Weights of a small transformer language model: vocabulary 2048, a variant of Muon for these matrices.
MLP neurons of a small language model. Each row is named by its layer, matrix (up: input weights; down: output weights) and neuron, and shows model dimensions 0-255. Each number is 500 + 50 x the weight over its row's rms, rounded and kept within 0 to 999. Numbers have three digits each.
Before each neuron's rows, "fires after" lists the tokens most often just before its 100 highest values on Wikipedia text that the model never trained on.

fires after: " in", " In", "In", "st"
L5.up355:487588515518506502512440576555516522402474537458520527509544516545512553561499543544433450503530436460472567504503396544581474501513485486529512520601494497440489427485531457427541499444498578543441439527533516515535475443468425469471463425599488495556481475517554485309502475565472503513508460450575451556517583479545543481615490412508459488404531477522471565603470566423566594509428467467440481522563442474479418474422399431480449573503390550529501542486588417518467559542523454440530528544472569521469584474473392521497546498381451552441441500465566546463546517398516591496525533593558465500422477518459501538467559497482532570606481499481523424484457417497482542475458461395531547535517480421490486488436505518524480501475464473553551478556470504481412558521491548
L5.down355:508587510475466584541413583561431440527511611470554454501560521511532389484456453445458558434530505550486469489552544457467491505433504520459481475512502419498465590474420504591405449515550509480533531492557525523565503530373512562515450447523465509539438610492568540457485527456491514496466531472483460605444503525472506466561508516570488508489461474502478541501458469530475489480518514518522529407489492451556397579505521576480510547511521554517448570492414559429448479462377476498592597398490549544515518549512543345456588463555523431457472561580487545474525492517601503403501631443472432613513528475507519453434568543471445485373454466507445541523434515576536523530520428529482452564547467497491498445525484400429555526492510466498481474401506550541506581493476453

fires after: "s", " S", "re", "S", "te", " list"
L5.up850:493482486529495493542563474453494542463540391562509584384484454441459474510541548500410574406459504540481614417613450508508501558458587489471566580441442487518485486541466491485503543453506561480456503519460477581494415472514446468510488437525482497437517573476462509457488429500544555494571477470459452502477503427410596503555502546419509480482530569450535575634528579471462508530522509578508502474547500502456528527523577530493447532536467512513530496641520424557546484471526524550485572411439563454509409550481534518488498449551558491503418515531625508442600508457523501491454456491400643521522514522441515423462490513443497512507448471558414525462529519481414477551492463553482570531469430402549471494534477567527500554507459496502507656460410485426410394484549510
L5.down850:373491550558450517549495432459497525440445434405514553508475457514498532534589545455525551572566507494542519486444548558401500460444454493547527464535504499443509463455457456436415472448527490562495538458560482540540502535581503489472455529520520473536556484475473520417476476569598484502496430491508558601433450442500485472585508495469460505474543490509573502548455444524485445515504496439426552488527505511542422559507498492481527527470556434488568489533476504518394545441435468489499526516550457455468506526525467532501538531480456667540553512331498461470583574553487557584454451380444439396468507506511534414480502580544471543518513517552465478475557554473534446459593656419532588458491418409497482550573504451446576620478462490533468375494444527449464551463464478

fires after: " A", " to", "ge", "y", " a", " To"
L5.up840:550510506541475503475529476525530398528508483484571517442571578498516421442531499480531557548511521449417455505536538566523398446423544435510391468507477472535516549553493513469580525587520484526464597481525413519545394502516491559514553501469504551465412523424490498470504486421462531449503408439460537544518454422475474500557553454453463430498605444505522507459455487531450449490432521661636583497474428432405558545474467540552480459573468503487568568558514484507449411504595387522472486541462462537516560529424447430519479526574510404515544420589536469593447532513464509513544514429519543551423623507524512529466463542525444453462488433505511564555463605529561516597541471507563413479550519497542439454480497540446526507404533444484552509461538450477542528535461481
L5.down840:475480471487437477555469549492584521499507497389510456561499494505426423515413498485504515444402519466442462540444566665563439497543492579481506560499546429443548459514544443519634531414471534345506607438496424486536535584463519443509505591448596456432497521445456456478583493431480466564470513467533588500475539605517480523427413512547492470531515418551502492518517436457502483583480515481542479503467452496559514547566524466354513535565536465446484525374416500506491533511521583570468448451510463428493536379556489473470523554565532468536503532537538551502488506520484509557425525457537510476467435509498502509499526474488505527539440575517444436538476507476510461512525426533575472497369523531532474515479526488578605519521501589459481462446445497588435544402483475

fires after: "s", "h", " S", " K", "ham"
L4.up832:468534460506530484358467450552495504468520518545476438394517566617516519456566484532436553627514527492518535546556501534545551472424474451486468462493466495486527425516505506458554472570449523443466433526452485480532502489573494528530508462453397531505510489533481523626539551454466488391508602461471534583475519416534499491475487479511562445499435531505572470653446446549449507529549444644559447528477485493446467438417506553481521510489485611471506511509488486526592481470517545480558511564595466525444412498496537554491483559496507492514589515511497624545539576507508560608459565509534439488515521427613507532489517349557505568499472540497446523422362509496530515515361501551501499430543478500507533508536496582542572447544497468558471570555490472546551558499453497
L4.down832:472454514478532511474452426382432514500446483575483514527485461525516520503523503511422540545491492551465527478454515437505431489461437467452498524529513517496513499505559460477431468448614470431563490460528457524550468513508446435475543573408472520532486560530460516570423515536556553538521523505507609524518532495590593516557494509467521469538518542529487446515456695565502559466610480512549427390466567526464602536444442513480516461434424410552513543512617478508441505537486506480481516404543439448460383442436449442434422509494592472464494502479534446469459567445518421419432389446446549521416506565585483505484502502500518520399555494538470495584513488473502461549530502464555435524588486385426498481590456464493514520483477466490583606568558472516461446433464426

fires after: " po", " Po", " p", " P", "li", "s"
L4.up310:505512555541553402604545510503526613505546466489496332503503521473420487521469474499501566448505495531495592561494501481466444510415493377502483523557450527483489546461449548519544551429405523429580503529488528520410435516463541550521501464511621480486475483451397548502478576568535471485541549438451422551428572588449525465512498507484481555509577625528515540482514507497424469516513618521569374442523524392465436461482469507513442478537564381455589386429549560481483509499516463471528524507464474428519486441600518405581457521495441514557509453409576517559455548478489541470464543458483412558506460532469448498456543489411490461503469542573462509470540467561413468480482531460502536528453557553484597486445498529551553516509438455537572487523525507531499453451489578
L4.down310:595437538529460431548512506575517482542456432497564493516558485535487440448502490420474474499505465414468496468425517494539431380484491537453438446629500496461573531468547516547460506567504498506507463545545509539506555535492411410499464474532492429508595457586494424467487607538642592510501487553460480498463488449489458504564507531548475519528475453487548560483552447468585521535497488543522514588554591470495489385519551505450465454543569557470466484502437439464498471470518559492499562558466539477402586507468455427477358585542523512507596426619410497518497467569394529491476510414454555508498454565553532489431497490551586531503431545584500592554516507409548512475414547566540559512464476472565497509443474513414467573535427457494463449484518530462539508592424532

fires after: " ", " g", " V", "gu", " 100", "%"
L4.up837:441446503568476529508410521440461425439555448495497507578579495531526509519474547628536550567409477601461529510546512559485502540517538590509407480540591442508580447469491549550512617548452491502619476466414428425518499431440422519466545486509438540489520470472413543457533455463494518495596465424462489471549453528510418594541433469457565545507584495508560580482559557462411468482520489516485490530535493442523530449517394560476497436451498547566519448426443462509525539491390456456458535467477548517508361412475540531451400488458505529516467520557534547515488554473522576493457518537527521506467437494534588483541516476453473585434426471477663499570443515476578556549530609501510562472519530458441549423414467462464465521476422445534546515474519530524526509487521523
L4.down837:485581429585483562492539477545505518508467558472540529456461518478540510435486621527542448482422463428550464487523375471474589532484451510502571561500436545520516536428478503510560408506385473557464445539541531488437628447573557580489419475431490521405484460448506444483561505556434457473527473554529404571495471528491446501600547474506522519533485459444525429448530450515407605541481390521422512548476540485414502436558474426513509443492474585438618462551491577440461506526538469514519511549535547468505385534428522450493570467515430405549441483482528468521504536502468458514545506552548378525446502536585491416425435513564504510502468461471478473483535567594489530464533483457420458497557482496623447445534515530575530546590540502455510536476482449468570550492438511

fires after: " Co", " co", " re", " st", " Re", "s"
L5.up203:414614487583496492464486468530441568356540487580443449607546470450486417583530413418529391455474525514458443545440499521465553545499559480557566565557453439465482538558429466452520446554509459517538495455407439522529526540391487513506523456374437437517509510453571571382462490527459571475585509582521481473466500583533535457496436526495545481443539478509466412515531455463533374545494481438462517534572473465516539429509520477522466560530492459525607481522364536452507492555391515506479487501528570495405476471476511478431488476619510491536448495609424607506470460401535523534558534491473494486494523498547524534507505432469485560511491553495558555484550434470488473477504429488464541508568516486560449498470456449495503517565464507505554453578525561542492555414441573
L5.down203:539455438439500545489553488548494458404490545536488511559514488486498606544447552486503541599463557527441533437509428520498521425476511438553406483523524587394460569528520531596543484403518530562502547558447438505575494449518560448490481604508525518565510506490521525533522495565509486481468483470519497468453514471480465546575485486488454372536353471525575495532493509546472463491520515384455457474338499473531635517512521464493559605613548509435437591489556440582506478434557499500567513585514516505498445497427479499579484528482448582521455472513459539500509567495510398586517478467526433583483459422521508463560514361433500460446536475435527490483455448493478456445520503488607545488558437507487506542469481533419442471497514449498492482489526620474510498617594505

fires after: " re", " Re", "L", "per", " c", "Re"
L5.up631:492544511447425455506511502562516465379515420547576516517515489470466441549577624442469493506561501495630525529527472505454501500432501562439478500455515509451496525543510480441492559502435505474513593530476473606352511504459527524492562528458505485597457536538480511525470545640518441528595486489467488416542499579513380561577519510459487555456516478544443487555538544446421494515466555521415484474407481555523427424546578451423446551511548502465517457452465559557433573563543477438486453389571470513492485511549438548597500502468454455510411490460529592501497511599438458509469490526456449491516443474520594551565505501577517384459506488425525418511456439544441513645520479598450489406526485528448519448531453495467544481502548526453462538520489576499438479496472548
L5.down631:572543469438505518560538465471517627509488541534492505434473565483452504477476472508427495484460553452507472488382431497437446577413547504488437546493485440617473546564526557496485521481563538555511420566391570417571491413492455535481600518375511497547559517446571518436411526452436555496449499441547545572445485473555501462477472505407408459470591569557522463515448460440616537493560561570491466537490496593508509540474473552541469552423507489565500531497491526484485442492452496538512421537557514611466442596480568440500498526541412512497498491635488573471549522480500536484507429494519523531509566595494397489423562497409461405487498501562497577505561489496467505484493547448548510491483541511361482551516494491532466490476426427439527474578557458510453454458579508

fires after: " St", " co", "s", "t", " Saint"
L5.up466:434499427572506544457489506502469509467528452562529482472526546464486443470532500521503410574521461491414544495597496473540537487480495484465451452479359497414452613575482418437453496489530559526517531612544488569427489585452454542522560494533353495427514447529501543550499518459506541482504527471436518554506517481575537492459517500532584426427437459425513436537421559514560374517519520449547501570568483515471447487483582501517503482507467443425540500545552576518395537454495497552428541473595444597478423529508540428443552532505565549530373533545468517434519518518428609534546612547537380531526509527541469567526478453549488457555515514528455593418431482478485415521484475513631495517533488514516499529548506426467511480515452437475444480544407571516547537490550557
L5.down466:469421581454526468453421484513517446423493550556435469432482420487552507472464475478426476482498450562423546409460540491433429507537515574510422506555611561471408545469485545503514492562523527468458487566482540492546576555490527483477551526496477527516367428496394517462436466546592539469534466489490444578469530459461505492452454464499504567607573562487581458527538453453453416553560540588484544430574492453491616573571461421468557508449509551556536398565408501522493516511500567524571457505514478534484542425445502620475495438525506421482538591535541522549469597531533528519508548480456450486519551561433553503549477562559467496417477437508546545455489542603364523479461585519473470447446478495548487554458429593516448543528465513444465470571460479524497543426516457

fires after: "vo", " $", " K", "t", " T", "T"
L5.up987:444490494494487438450463454572449431589472480473598561441655544480539539491539511467454433617530443521395420549545519465505489451479505401510487497574486383627511452458563447560603553502566522453514438396490509580549542467480488525464443524559513573464509507604544548483461540523540489542473498534476516486482469537427445559523548477521489511526538531425484498545468440430561519522569418581501520504444601403428516482512520508512565524503467591529509507527429490466515549461536534528482590520468416507514512541476545552528457538483537492547524530500442555525435440554600597509551531546527506528457427518542453482519477430475542494557474433496455413562458595562479412475473502469480532546477564440457470491468555523475487498517585519533536624440623497459444455428565409
L5.down987:509460508466534591576484567436420506406546463527510446526511488500528508385514441451565473480437502408529503524519400505518448566428533477472524540556514606434465544557472452497492473429449503554525468490498427421594530607487495529589535498503437518523573475513332484530452560474488445353467420532487545458507504423518550462502436544563565521539504557547478499534555568551484468501541458392493475556494454504508598503486466505477487536445485374558511495577535456451565531485481496527485449494465523461417577541483493494460596575424407484513515526455474577440539539510474465532487470385499488514542580460573498475431435480553535468441615514533503508411475488436480474499530539502500413411448507656551487475456476533485591552507468436513515557483514420514482538563482466

fires after: " ", "ra", " San", "t", "T", " T"
L5.up681:523543516630510540470535485508382491455543580475463515398512503528491434585541462368507556461503486471519431466444508501471635524529537541473446467581580523535491531454453453498506481475496623481510441500508513508524513410556522475552514503527510513549587446556463444511528417596476524391520463550536537552554520480448509550551459444486509581525539520470455594509509459462475497469481504474479432455480458470518456483458602486508383532500535526586489454458557510417533536514487615568482511583549424520558444548520499532477618473488631436537526522442458483520513500522611485508485461486467556513439494519628573505505586485491496509548537504486558479466563474524442532543498532504482338536480619587479460392530442486505457547550529439562429450544466517476510441507470396
L5.down681:506522549480527551425427521465421496536521424557566479614562471533480368438523552443488547526543482506513507523547565617471439462582516495415494591435580582567477599421619505497401531512502475515451482571408470517501556512637476465468387532497477502491556488491507584418534590467487455409488510493506389523469468490454515444477499498571463398485443464454560566499515557557484462468506503514384479520517559578568487481459482486424442570483455519447566474413485520477588471536447547499521483461505525482481515557512446596544486478527373503548476525512526567440450534431583523585539526628445453542428472443467491554449415485556476471522531462520462505575505438485559486550453536478501546419497499507489523569570441527549480502480496417471470489496476448487507515516448465

fires after: " A", " a", " the", " The", " \""
L5.up458:521476506525516473513461489506432612493553586452493503435594523479473472521543511524554502521529450494517459482505547505495528492392539524356459457534526532628464470501404481516492555484492506538424471492526419517594541529537498405508442420484453558464504504472526455488537498552394463459476512477540560574542518505493433472473465634427562479473535570463493510480505378551411509468575550542478507434517462442522505458486500502562490432600458508552516503558535518484530523477545433641526493537426382570470534602490419563577507438584459541478419405585511506493516520469477545507456507531439559516447569626487536457571533553510469481522425411514457512524403532536532390536466465440510523435497554596473461494555608566465470550514421521523427489497513474526430432481535516
L5.down458:509492586448597540581534446444589431492449587436511430542466508485504546371498560554606411569530506500483491518417477423516516462571539536576510517471526522513515466601597485473499549498441428408479510495526538451465447510482516503443491527465482415526436468505590472488454463546488489573397465556500508471561499485464405569435441465515493473435477455447378474530383470478541546511481518469507527534543539465514448604369489455470579553615542437489580569503473521537475551496508516530495491503511541514396538506452569460510534593469561517557497462480496519508541568457429461505530473520537443429537481484468424660561501524431502556450520486471472509575565484498484539484509499475493454489414552526471411598537515436444452530422483509550517439572591422551496450522545541

fires after: "c", " in", "com", " Com", " In"
L5.up921:526485469472472480460510571511566567549497528481472580548564455538505519528508477533500416459522503500595477455519565519489495493565437519541511443478507542453678373481486493413507441543519450582511480470520470449578491475457403515457490536542537515601568545615488609513477468542559478448453448543476548527527501459438573503542491530495553490548476487439474450518411587518555483507493399535451505504490556463522411535417544439484426497541350544518532461476503448584490522476503550511545504465494551528519433536499453403383527578479540434510518524466359672520464497569474400510564493469529517487444473483493483479410562508582450569520465550489488499487569471399420555583530534581532527513479416468575455456463522546498399526486505512525504462490446509459569530482500552
L5.down921:509499546447497502582504491540523508497500518499542431511609450474487462463583546517585518563571523475479546556500506599569499540523578435545541368601555490478451427494392486475456518423509532408536540492503493563584372513455485519541523370452392457399461450502517417450415540467549483541548490472504500543469494539470508547482451509429488496547524455580477541559501404467450491460532475527480555436437502434480461557362516497442565477529468471491510481552535437517455415489516495615475460495500433540539467490514490568451477484566532481447560442501500422459458560465516434420468470487468472485608454593558510514506491463439612441487563505474532534621449475511579500473480487508530498567477591559558493533511531531520407523375494522448612503424550571490531518540485515

fires after: " a", " h", " A", "s", " S", " se"
L5.up156:530533480550423572581511457611451535411550511425530562508482517491445555508474409535492547463529450463523492416546561489441467558539590473458542490505435553469468506561407460337594462533440429396494467497645436439517488518444490445473494493535430490482438518494472538469454623539480519487540446459456490516467619510413512588495525517475567479526455570465504525552508574479447526505574573469552452418544505377473504596504510549631443526524507491507493538525538527508398493487439470493495429500463387483451524396424522491614438451524488435575544511436504458549526520466456486505525546540521486484435547571423479497435560474478510510457445531558455491515500542489502515510544547445482432505581549503522474479439533469497546492381531461510586576476543513564480449516461470
L5.down156:498431535571496432602501505518471507480540485474412478438482502539391590435548500585545522472521443481564537454597498579443550443508571474487547510529447456540600485550455507536544537559455496489488555483526413543469533424520508471467446471520370578461531530454419510524559472507487571541459498459464529495554497494588500500538486497534578438586442392443548443593492457535455420495499460436556469547538454439476528488426481494426519526467488503508547533585467471468517485585492459502546488476498418491480529460483541565534516506450492517576485441552425457476533553503441433422486449531404398588374458570529582521538528593482512532486431434565384511552538450532519439443560382520493513551504445402537494458408500495409639485509515528543468531464461552542521468548439504

fires after: " ", " ch", "t", " g", " T", " N"
L5.up152:459449423579542441538534488561435531503526569395529561483510575569511579468597497533545560545453491539489576571550560479528520473484471490509399555635517428503608460468520407569488554514434523422507519618469489428441503517567396508467462480479523525541513495481509400487432473448538447440534547522464501577391422523509547556525502437493550506464505450484434494481569419438479543531547528416562439473487504455480524527488518562465534563604524517432455544492540517507588584420508495493526497487573429561501364514479515484569519525463478470459509637423498495509439517576500495455517538615454478591481469507453441520568495472428532496513531481519589491419487503499438508475470482456414538532551543425438531527452448528487403531556453546428438463529435451446531516512493426
L5.down152:463576446547450422509541525489442530548531501474445376459555482512562491544490549468561546559500540472519461537498415450476479524487491579544556467571536631439450471509612491493547506426466515452514441485501526500431544451568501536447460439440459524540497576453503446504529542555546509454521458524570443438438507527500448533517520439515521453475517444480512537492564458509503496507499480477429452590554527482360546434486502508491402559508433453437450490466412440507542522566502518534413539573457577590496609503405480505428646414507464379538522543533471575552503557465382531451476451500535516419500530485537478402493519538568529562556470470489442506674506460456439464502451493457406505485465515544554510492493520438569509455533586507559516452524481478564587527454459581

fires after: "s", "com", "er", " tr", "S", " Sch"
L4.up1017:499498368608445492470533453479485508530575468514542507458542524549399502588459434503469485536442463578444607451504599482532533494540520572466441497466560500581541419594530464498508510502484439487360417489554512524442482511451432521475502496516514509451472520605536465560501489493561547583477504472533382494446564537562524457490504463487543451419517442402527457486520534420599557484610471546494500558468522511478494551499559501540510496530508507525573474519538496447524455500461509487493484485485514317463404491516459555558447410591501406383495485548521527447466547520500440574440504434516479471486480460429477462506528505463581500468539531471471487585461522566544472504483504569438516491455544397461486502612433477499500479500594516497389636515491509449452493528603586
L4.down1017:488430454487496510474516449433531481474493455484476493481612502504437433491445489454546521536450425551488534543507580504501452485444513469464533422558494536516475546501467496552470508562632422516446548425495467510502510453562529498448438553448518545522448555589593466619491513504574543486485411555505577434454537483548487438411497542550473512556509518561521448547518448432432461488494561590458610523403565492558500449393508539516455547459515459511478551567460557498454523500571517475478570428479522524487493524448405586450518564590527509539579400441497526530539518464484506431498434407494564546511490460507499538474508570528586539470525492447593527445459515440504484555465416467419644566466464467480492407372541592543587424516464464537491458502478480635598497491537525

fires after: " re", " w", " st", " f", "p", "st"
L4.up767:558512574517541376481559528565484511469508424506544551544544466488515554489476495467467430372446534488548469498446553453494558560475518492456504539531445449583414483557556537474583415494490577453557493467555507565531558490449503606535578523516536504507535480546525556449531417509413512585554520606449462511570509479443583498464655539428525448436493434578417501428435571486427471480495497506582513439520537549509514554538448482601521524520543528541562512655454477535459562486449495571490577398561581534512476529468541544541465487489537437582503577487493513549442545474459572480512442492456511509466414415496548502500447517437413525515548594500617443501570467501502503445534475464508481437501495510532499486381459514513441382424480496577472509474502540544534482442497464
L4.down767:442507477421526472455530487523509594502476365437606499557531491516588510534388473563453440492447445565562513509407416544470450542486550456591548476557424501442469460487502494533425482536432492489540548518584446490500371509527542458461493491580404460521550473474454484588520466491593519370451549494525477537520528502591580573449565501482547533567468438489496555446626483476559417470503470582471447464503563427474476457479472512460466523530484551500487479471554547483542553378511451553440501572517479567432468573447485470444625600541558456575524589563532495507585525551453518492451425464445456430545561504505487510486447426530507517497510574488526445525511549427487549543510462531463541547505496529467519590505469519480434521468497592561548414545497494501447448535448584

fires after: " p", " a", "la", "s"
L4.up946:540459541503420474504478465616496563510480496530489467436517472479533430480475483620498466608509542473555535555503486455540427581598557469502498482494480502429499666506507484547468417437541412505520491483474651498497555462392459404472455454492531568558416432512571499541464429591472536542490497544545473457444548514512464445510461451484494543579525514487549537464516504528447527506482515497502433480487464467529527544495474439525437544505493542454549462530493553414521475522456427487359540510538554453525558486537457502504401417519468474589415582515494472536488529448420446582466509543533497633472444556457475568482513608360553492447506566506478427519540550439523491515515540590532527552487628542592516506452443544525593495500550571521479497565520491441502425553555497
L4.down946:527473522571513492411426494478589524456369603524522511553579449454515492472480482492486503552510570516492496369529342420553478486572553598534511495540498565513490536582620559548463561529565530429464500475504537467486530415465493511531540416479484448466542477455495423451445502558525540474568456482547502484466497448515557515485577537525489536542580491482445469528493388570442576638550543501493480574470500478496525456533388465592451503487506411464510517489529460484490592439519534483470592596540532470558516535521532499450460501541495515464447473545463525387503493440372468540450535556562451536472545550488490489485477537523520532470558521456447467556530490649455482449564477480534512549525566563557455581470484511535590508486506543440535479428465517482558433563620423

fires after: " ", " E", "-", "t", " Ch"
L5.up353:486500471552529504539514544475470526531409503434510512551543622515476499612529534515454484556539501539540492438491506484594561452532438499513493539539498526533487477478486453458511517493452429489560541524430501469522441512439464462616406432443471580573530515529569461545563620521524486525509545541518542565516515370557495558547531524500513493447477574508532440463601445478525412514477545477565466513541473517567527478412549577459533549517550543490571479451464555511535509487576545494516558503545559502457490567550392453480412561531520501465393444564520562515437462517537549486471409473487500504539434480495608495533501518451445448478401562512573605571477477499465462566428455464407490643517476602312539501426473429492547514560516515517548415492555585478454483461484438
L5.down353:420501559535530544476485528565477505494557556504500543463552449494466534491490514472482449427480411472495489463439475526532528467520492530558443509576512477396494468479463627566515455538497627526518360430525492466462552567493511572489512462516517442482509576507405512441533569618420462418493467552571485497486405584537467377527462453556555540520583500373409513422528504518422564624463530490491439501557465531404549446496415548514428529515444479480529480506532468507512524525396517519483385475504528580536491485473511539504578521481403509566524513397491427500566568525448479455433478534517474479532439572504453499392486457460475567516524476546562432557504506466456523456533440441503519415401540448534500489485524532406524499517620543460582545509467423491462564464453518

fires after: " |", " C", "s", "op", " sp", " O"
L5.up363:489498594521475421443500612603596447461542471589438535554607518512464495522477550442479453528399563576446452568504563530519488505460563469504527490496448547454445464446455580496435570444463533471445522443468521495603503599484516512438588454495534484533549410521481456433398576392546485533502558530569505513477442529480490527483554505483507492425506490516527406477502527465528424457528463549634474480544447437468550580470578585499491492494450414518480525484511504533430473470507472511561487457459514553516407521398510601485463569482552464521542505538510579583560564511567453533494471546457547482485566484395607499408480467416452481438513514539517512483493530550455496461500559415498481483561606494508504498575507455550404511493484447499557520464527497579358507470590446
L5.down363:595489450554534469435509403495571422466497481501450511481485602567560494469497413545437492499606493475452529362530530429458540504550506462450451516426499545448603548425555472430542489524559519607576495448382540467630452484526450556487600688482507476459484504527456488568503544535529429512571597485558557537520591522498534462554523464542462554531576482481476513512410506481462524519501553437514513508510502472487482435536483452508491496464420589451507580446556458608468558552542482473431503516573470437500533579570523449478533473526474470443529506505453427530539438416522570482500470459509460554533519490484437434488452564481482463508411547488504518483454491552520421513544440561516541483521493591456475459477432465384511460526569600569481538447533515451533485543407494

fires after: " R", " A", "a", " a", "+"
L4.up382:460566496537583556536539448499546528530445541441500533522484475418498487497470556476519450544547505544508471482532480449435589489474484454557529497573465480475566461552536450542541436482494510555542474597462585460529557451491543400418495535489526550524540519497436486450547514456377529546522445475508503506528526518523440614486562561421495486531503468475504587489533444421436565469481441647474483429487474415514549494535478505559508486533509505466553515484544545580542453544617490631444447537562447431527482500465561445633449497520598580518425461523571369550486458445578489485529537524558543545574461482511533523526536568412521462474437469496468475507432608507543492481455508530568480522495459441400404439476559510548511531527624489565556544562531423516399387458505508
L4.down382:609445548512480595517492463478490544492560510536552518472493544487491457486525471495415531463501535396484511410517514553487448512544551439446389461513581461491470528446591491477485480474369525455590568485531544411464452493533554442573494449496421539464454544416507555537456515540546499401391485439507494511492401536490515505560435399558445523445469546483532585462466481531541563497435490531527550572574539499472487469398467527524424641556517469517496560512537487412490502452521477474496458544476625483495541594470506529566474510492423495479588531490478469391584576541514497475434483474499487454535476483615525475434518450479530539521542387444454463570465526435466391582459551470475536446516559570540607523528567502509467493539474522466473507554524519410578579396465483

fires after: " S", "s", " T", "^{"
L5.up1010:451514513564463456475475516526480516434511431556426531496580517474433478533468526461428549416432445583502526504411523519591532457543499427519586540630361526574492503494444509491539550463576512529515489448501458466522508463427453559519523517481418526589522460457513464523498580524545480436475491503456510489565433472573560391477452448576484508473519471517398539569483493468550519464622532621454509499436506485501409516516485494497475542462439452575490534551500431479561596565533528542477461529543536431562546580431550541462512453509455609451503569462432560454537423522582604514432523450461521573474488526541480641487504541417639551460525443541438530508463556504508515509476504506536522512459467568493586489593497552542451407578470401544495545555497467452476487500518465
L5.down1010:413457496487492496484459519499410555505449522527484557470484526554483504493413510556525478630561612553474572494489507455508550594479427484481521521428465442499561435471471398484533575499519540517528494473520546484481516532442482455524561583573538472462551406514433536493483467442496543536567499425509597576462510571538536511501527549534544489500556482590377461410469488538484501485487575476548352559486435510473544508480526520370527514471437490537518501400502479512471514452423575495487408517486444590534454567574479449552530485511471462516464542477546477540539503502477594498508499532578357537593396552502402500501505545565477471476544510527641527489483412425511498516480429555560432583472439506482512499473534571486511416378493507584563555519469452499503520590567433

fires after: " C", " G", " N", " g", " Re"
L5.up829:451485477565480520490526486559474520439572512463483471474489568469477432454511450557510519483472454487544538501481570451479523447505504437469550499523473506507490486452553461529447531581440541408598449486577562444526478490517477462461525546485537555450523479520468574510545494476513433430554508600485476412429457443451432499565528478545543530514515481386472421478590480457391577454429517573511474566523466433557510462367574468457537575474493492472601495634479572440580475476497479560473476467473466506529403523499510490490387511424472495554429462518547546520395494518475462495509489420489512476529511500497631493612390452582602417473536467539491500390508553491583529471476701491535507482534521473553489526547469527516435444576408523434450501508590527447490504483461452
L5.down829:429492469494571494545610615504401535495544533442548515585466565414528462569495531615496548504535528495518520513509447529466553573627514528509569504468495556512377514428544389505467430464486526545504511558535491565480551519484570428486455448501493488448524536518482574540542481563512581402513449399473531517602544465398466543480467473534453486455508524533570457598488502479647547469484527420512503367471484491492497565512545476558508528503489491429522511535530557503496520480558611491496551486534539550569498512498488575423552472391527512428488509518523510392456582502519507444470568384476461526516499449473404471459511477528554522580628501505475484511470437419531482479474497472513457474578509536465443416539429507478535422597483487412589472466581477535502496439494450

fires after: " R", "ar", "re", "a", "er", " Ra"
L4.up510:499590400526478520447377450515461474516505459532520520421491555506532468508474510528535483508559498540501559447508489411525502441592626579491436584512482483516516451547454517496528561550474466491538438426499537457480508408502469395594421514552504356499523474497504493529426596447483417571476457540442499459453512474505449522541499576427535591485464484577501429444474408468531546496585461542441458422508471490457472475494529552579540518402474421487543529559455520567441544561509510582526460533554419444439497528543546490579442431499450465624399369546453429534489511510502507460506476561561514585513422602469525460480541571511410504484473503463484498507378481458464506449487551487530481517593484530367501535480543456544523542553490441457514523540494487501558411442535479
L4.down510:535408472517455397460604505532501508500454398514491463562586428425476459558520442485477450475490484519479390465391428558578480454558509470491443474493497495517608475447469455420418559514479460511467547496559572523520415425530469531438449509516556490540385476573482544534571500481462471609509487565497546524582470511495531453485443472527476482556458592477492516411538523455457527503414437499495574484573568594507579491384490502570450567546467451437549531592502425460523523454441497485477499416509562422453573530470484482538507554493491429498501514523546563493470593572487518447478420576494527532459446451509392529479546589499427486534553494572627567424509532538490570453460522525550488482479562499530530466458554452581504460539521426492503571467449485439488500533636481

fires after: " C", " c", " |", " G"
L4.up175:453527482515436604478502530530400551568444544473562526496488493528575453515475580526441509571440486482579605575554425511479614486439598520532450472542446513424409575451535526427528537523470535481429532533547468494519424520457504526500467515514527547538526428532512533400436435487526516509542442489433442533461455463510477528458511452497507548520528568584459413493528480455537428475506491533473474524582452559357503583496506508551449568501470556510474609482548573514517488476454456541548492528566379568487553525474461527417476595520552539440506538511398438499478493435514429494477457477577462537409621497427450534458485419473433561493425371478505495498478517490580420411555534438520483477404436422458452538515505474374503503520495468483500522516505619550471508519531532
L4.down175:480421574579455522479424512486527472447577432469488473517507471516551506433463487627468509540525487468519460561426514614511584503541576561516440475463506525466430593467430504572471494555489503509539453461496492580573616550513585466477589578480544451509480469471513609572602538496459479475510497499501428530515418536434492500465486532420496524499402493481494519420476446402487539432434458555485446493538444405448534371533468456479516478501447553655519421438472522540390497514485501592542516505542499491595573492545503486626473456556509409450518524450513524433527509497514537438549514541414532470485463578506487522378537505425525382557430478576504514476507474547527582528468414519508574487513514388490390476544491509472465524519472492532442451518521490521535515541488477